MLP neurons of a small language model. Each row is named by its layer, matrix (up: input weights) and neuron, and shows model dimensions 0-127. Each number is 128 + 24 x the weight over its row's rms, rounded and kept within 0 to 255. Numbers have three digits each.
A block is one neuron, or neurons of one layer that tend to fire together. After each block is what it responds to, as a language model described it from the Wikipedia text at the highest values.

L6.up92:133083130137146118117121094131116138149078156121109132116146136144147068128172142107126136124207138136168116125146085115091151181122128172145111101142174145135106137132133110161128150144124145138122106092095131129110099135144142099154157117117095148117111107099138102071144119123136135123101126106144160148131124152176093149117159100096148177146152071118079127140152186140100154167098
L6.up610:186086109176137117128170091069137127147122129135128154125102155113146180094143110079123177118125120147159176102147162067124142166101131126135129130146156096131142136090108101083162118110103100118104134158097087163170095091133139122124110107135132133103118141137119122106105116115163149153135136155183117152130136149105137153118110109092151162174160123112147108108114133143129137164145
L6.up674:140133125098148105133110147159118129153088142134124127102152118124089129112138141068103138126089105145173141117146089123121143158135158108116116116102170106152102109143201097137122137154148146149135107112131103133118100117184146084120171086105142112113142116170105091137127126121142075158163072088099144132108142136133099129158136100090148159165129112161151133101103186123131161142142
L6.up971:109154122109112124146152123167099187115141134131146133134104139113140135135094126110147132120088108147162158107178095099114079141092131110160108081119143116147130121162124142120123146120136133126110109182143107107130144120119144110117107124105099106120131134141091102131139141114153173148113121092145121155134079161142078141178126098132116175131125146136112103115127151102082108152105
Letter "a" / article. The token a or A, mostly the indefinite article after is, was or a comma (is a British, was a Deputy), plus word-initial a-pieces (aware, aunt, At).

L3.up663:113106099102149116119124118137165150141144168112154105105172156148136169168077110111180172149163152166152102131130131118109150115089144119107058164121141158165125168109127137153123102077148131123133107130104119147107053117132151127083154101083114105124142145127129097075102122140134123117137155086143140126159109163114138089149168131144097120176140125148117113111120140127144136148121
Word-initial "a" piece. The letter a or A as a word's first split-off piece, especially after "an" (an a|ccusation, an a|verage), plus the article "a" and initial A or N in acronyms (A|T&T, N|CAA).

L5.up27:099124112108132111151109162094164109137133123127113146129142155121138085124160119168103097140120099144130095166106138132097102142145143093167107136127136118140107137121125173104104101129116134126138069128164100136126152111115145139096091126127115167126126116137146114121179156105154134125099107105159140140139101142106105135140134105137106165120155145105096149204118119119130108128123
L5.up380:119144126091144119177131171144080117102112089134144125150139130116099150128160131146101134116166097120118108128123167104119169143164169122138102118172144106133124122171068149141086106140110157175103158147138113129138127112099118151145111117122121162130103116125140107107150133088101082097184110141114126081119092131106160107117101137081149100117120157126168127129133121139142143120082
L5.up397:135157105144086084152124178159120098094112117072168116164137107152164106131186133075125152135191120121166120120158101113147137110153160121141121110161155115164143084146104130105111150135122111135129126149115105140078122122150116089139124116122105097132123090132129107107108175152068172141106130127139161096135090108097120136095130152131133153137149167114148134093179117135117120140117
L5.up440:145159152149102081158103133146153101083074118109171097108094109113078070140092140148123123110151105135085119117118158108094071194127121126162146130105102139133139122123152096133107098167173137107095116133149115112119127114151097115128141145115144131106141133192102192146123129137131200104168120112153158136101101148117144135135183143140094145099094152112118155135178187132107159120130
L5.up454:103105090123154113107105141129150130108138122118077111105119077162139162133112165156145116140145093153144112110195154135155126145126117125076153125137083145158114056137099147134126069140142091133149114134112122079151163111135131090171153055125136133146110131116129105091127161121095136079160081169173125149142124089132131151094144118128134132099102123120131155112161161124136141141122
L5.up519:123130074179140104142143090112137112159123094194131114131174159137098091130083134153116131152116111131103166186116142127125129150102120153154146099109150120095158104139117148091135100110151107100097128158191141108180164147124129082104127093116106111121148143135089166142134138114144140141085087149156142091092134177130130112096102128130129142159118119109140106150124121138117138142146
L5.up520:106126157125153172128099127144111064122129131111139186160070125130166127143117112114134118100102166098144104148158171109089114098088139136182159149136156101141143166143132177108128136094110102148146121145139162106160124119107100113168112111105105094134087077140145097107125098121128111136124155098145153074125120093073155140136137074145120152120126164126125111121113117119121162133109
L5.up594:124089060146136127141116164125119125157121150097168161135099122116159124138113098118139177112117122133120144116100131140156176098107147123119119124118170153174084149103137153101169108163091083167122093087109125075116138116125108136110109135106136150172105089122136125119107144095116166185142147179133193148099100150155137140082154162160182155111103095095112167105166104116128135099147
L5.up600:121137122100112118138131141130131101119172113118124114138159118160145141107105137151086144114167128154157095132135184116150133122158137116140113158129091096142145106163079135152122105156154170119111111149138093101124150100114110121150083153123147132115139135131115124149120134156119125119126097142145143087148084159095087101080113171110154117142107154066132083137130156142125174132115
L5.up622:140112113139141162103097103090142113142147140131135093153138155139145126132126086126179153163134092080164159132112107115139152162098082165162146130088120110146131145135129119133144129133113128110075116145143125102138152128113129093179161130136103159138123108116164111136196181154086132104121151166184132123112109098066099108125128106086163098133141090146183146118108156103131138137163
L5.up650:101129103101103116122113120086175154122148114160109164101173157173140110137133155136102116094107123131148069133136121136160151159133142100154139146129127130129149143142105126129156108141122162130119057116098182090119116151137139123130164133126123155146147136066115148171138129095157147111107092112143160137103114120132128130136084139117147100072155103127100082116109157144099145179132
L5.up808:138149109137147130164135127155123102138133094141099107134134127108118157103209115116137168150106122133139152060124148144123136114095121124135107107135126129167094141112109084151108119183118140143090066103153097110159142129115151115107130136162101116156134144139127164117101120133131135108145146155098088113172121112077073131131143081127151141112168147157105163133133139165133130175127
L5.up809:168153117115160123153170136184129133154151145160076176109144134111121118098168140112147160134155141135101159098125125137122130160158150118110152117103108107113068085106128125162127085137170117129118138135088123083154106131145135137143137136145094118118139093150118133128140115124167169152111141117146137109115103151085091126180090109118122129191161107124116107162132180115138142128130
L5.up863:105100135116144137110109085078084111094124113105126164058148133099171169132143147134112170132139085143112094122100122171142150129131079111124121149122134155106151127094153145115147139112110128119076064140121140127129144169157155127166113145155108139140142170091125119123113119167154121140150114143132089139123159116114153118109125125113172115112123120123142119181181131134088092108118
L5.up941:149124103137160092130141176088169124093171121153143145121114148134112161093128149092138081126128126136139086178094141133143137138144104129106124139137095126162103139095098127090129145136132115094102141160143118071146133066101154110114102133167182115107119089123127183110166151146124105109154110148105124073125105142127104156145157119144142143115127121142089124120118137153168190126114
L5.up942:172122126120130113195145141138160157174133164131150105122091122140127134131090089116114155116137145166092122133130110141115147124096158127150109099116129113131116154087122158134121087137111118144109123132100097164084138096086080123103124121091142120125145105168156126145119145116172106149112095147129144157128100101098131095092128127134108114098123118090112117139157113086136171155131
Partitive "of" after quantifiers. Mostly "of" after quantity words such as one of, many of, some of, most of; also "of" in House of Representatives and line breaks after article-title headings.

L6.up209:140158066084157101121109114128096111180157118142128128128076137119130110116114124133136123171145137138151105131124109168142131121130120119160097151126151117099138080143123127116143105103150128112151100151081086156172094137119156118130133150142117145121122133062136110134092161127120140115089116111181108149127117162110144124125157132153110135173110120111171112128140150135105171127132
L6.up323:104134130115103108119110130091101124139106125134146154107132124118114150090137152146162151168154115173119089153152122117141103156103118145169127144108123092153117127125109130133075107152126098133153051142116189122137111134083128107124105133161107109088177168147093100102141112128149127146109129160156113133139124121143139093143145089138161111110165142113151147160130159157120160122161
L6.up934:125144136144111133119126162097123089128170138147133181141112097135137113108145138162103117147142089130131123136158104133109136097129099156120078092135086153131155168128141099133113136130146098136116098107113121133141137123135195112128143147153112130126152148150177119171153120155159126169160165119152112095142087103133141117127144151165103155174143135109136130163161149122102106068142
L6.up972:161158122114147116110142134114103144116116108131132095141099127134107113169111140157173123134142160098077102133073097105122114131083110111116112130142147118149150093164121065128153125109115142095124114091144137128109139131142161125126104162163096180135163150125103088129175143161153141178136095152119128142154119118105145112083150124104107146127151152127128129161127152154098143145133
Section heading closers. Closing == or === markers, and the line break right after, that end Wikipedia section headings such as ==History==, ==Early life==, ===KNVB Cup===.

L3.up627:120162136133133087120145129115132142138093125127094140148159125139188121154098145078134106116138149126106081158142109100133150095115130108105107119121164105114095066115121157135121078099158124093123137128113128076161125144135186157148163146126085124152122135035117120149149124127107157119117120167140166105144139142099136123123137146143107105131163117130151089128152107096108125134148
Section heading closers. Closing ==, === or ==== marks and the line break ending wiki section headings such as History, Cast, Early career; weaker on table cells like DF or m/s.

L5.up304:073101133136122139143134121125088089075128112109140116107144137128081144116122150154155106066142121141140104134139139090134150094140119151145128145106114165136110130135127178108152105139134099134093089123144125104109117133119127117128141119146134141132157107105133154149171127161132134201141107150130129132140139103099098122136148144132124107153130145137125123089103153126150078126155
L5.up386:172118121119161144122102152139133073147147125144137106120118134136156112144111117152184146125096108109114151135138133103141176159101121129163134111126144099140124155102148148132132155172141150132083129126118094136102099107155158129110078082097144133156103139154127104114147181096154154109128116098109130108128123162123103125109129128163118100155156097160136078114094153123123134167156
L5.up513:139150132135130149098155143130085118160110183175154176159108084140121175099112143141111159182141099135122118109120103126131198132155139100137132122094138075107108095103133138135140125126125131075137124131134155152132118120141140100110122110137121132157090125110078104173141170101115132144166121111112109086150128084142140163182123127072137092122125132106156154110087131124091146143125
L5.up583:096141103107120128138129092124128123135102116106065069113140135123123132139112139146128109114098116110127138128146119121128155130131154079124132079114172150144129132123112139132124164137141175159141131125087150110121086144165124122135143116158101116158144100162097146123133160130149112115150120179088127135150122137111163162098136110111148141145121091163162163117104147143091143146125
L5.up620:164141140113110158144097146117120130120162142105145147095102128102132095148115105099130107140168136113162126203091129113070114126126141113082120101135130131128154144132122103071127132126124099116133088166128118136155120097116131154118143143108119153113179112134137098149132090100139118129145136165164152125156150080062124147168158201131100104124138130152103126133118091122075144133120
L5.up634:150117095079152117150148096115129120171097091117168157083146071161110116124120096141125134134142113138129132090162103051117146133110155140140117090132163139140122110145123064136142113155120120090094123139137068132108118085127096100138120139109103139145152128122116134156138163135140138129108090189102130136127126118108134090130111095119123113116152147148120113129061211121154159135137
L5.up654:137122148169141143123125108153159124118116142097122140118122126115136092114159120109109150135163133171125142117093143122160092142166115152149122135120163099127134165110149114124102160128169112154138097144110127073137102105127157113148148112115103135088059121108127105128123116148098158131158153096130132152150132142107160093123114165146149177127127089154128088159131149137138129085131
L5.up702:146132135109125140157109154134106139139113112115112126099096136125164107159154102128144131148140114070154176142164091136141147105108132128108111111117148120145112116088163132114103103120140134122110120111152106126158127095110127113147114102118130149142171154150107111135143154120105061110147103088159142110126125115117093128151127123148106104143140139158098058124117140100126126117123
L5.up704:151153143166138120138156111120101107139134134157170087159117119116110134108129104088046140122166101121132176135130131078105147089112137112104130080120128153118111093125122144142117118142131165163122151112140110107145113102130128146130092116116124115124095193155099080153154104150142138125129147128157121124108092152127093080161104133122158164117116141138107145166139113114112097140161
L5.up779:165158098136154128074134110123113146097179137127145149097165148116123118137126113090105155096173178134163123152168152098112156117164150140076141129111176113113112121116138118132140103162089116146142127113134141134127075138108077099150104114112158128149129158117129081156116118092165161124135114148107112130144136160123120105148169124156132155137087122122117131129127118110171104138163
L5.up854:182095141148122170102099108154139100140120116124118141149146150115133151146124100149157173123130139070129153136160117136116105168088118125140161146125138125085128110142110137118148124109106108096111087129174113126133105126129120110100121088136113128073138155160105108079123133088132136121130131114156142137107105143101118150104154129174079104183155145104123121104124123125169131103145
L5.up859:142098152131145138112158159123090129087162128107117126063133086083146177122119149157106167122142084095168115125155158134116132100119101132141118111114160103128109149178134139158105144136086103128106106137160126097174132171101127075086128131094131118124078152143103148133165151176155125114107107189140154119148154104167116082134129137100140116177085101126136122149103131131160156140135
L5.up877:175073136097145126123143090094192147150124114117165128102122143183138128153132114155116113161149128126184131100134147111122151133096140161142093110100178094135117126085104114125141077112120133109164153147101099140133101083189154110139163076104105121121117166117107114110105091112117104095147131164153134132112111182115140133135156152174127132175103113140111105070109184133110142123128
L5.up981:170157106168133088153151077107135093148088097147123109138108137088114151124140145137119122085114094117125111119160096112139136144184114171110146119112152121102142136086160154088158153133129128147117089128169118099110082104120143122125155129149124131115107136117076106113078168123138132131153142105148116151113060140155151135132147142144173128130128124148148129090125153081092145131123
L5.up992:151158106122120150123125153115109142067143118174148165146117091135077140145152112158127141138101116144129138084138158159139123146125086150080138086136128113132108112122098121100148141116117137103124104149176139136154125140135127127132141103136129127083120129123114141137142145108143113135140170134120125179106111115123114128150142128134139094108145125128116096171147162077146142138131
L5.up994:142132136161089146106150101172109161123141079154171130097149116139136147156167119131169111127122132141145130105177121106091111120120151108144106132107119139106075152125089122098127109117093088189129152169152114132137175112115127108074122112109124140151148144119132132144081149130101134112128155125141155122154136130121120115117110113137132131160127125121099111103148119086141146115133
Function word a / to. Fires on the words a and to after a verb or noun, whether standalone or as the start of a longer word, as in a chance, failed to, appointed, together.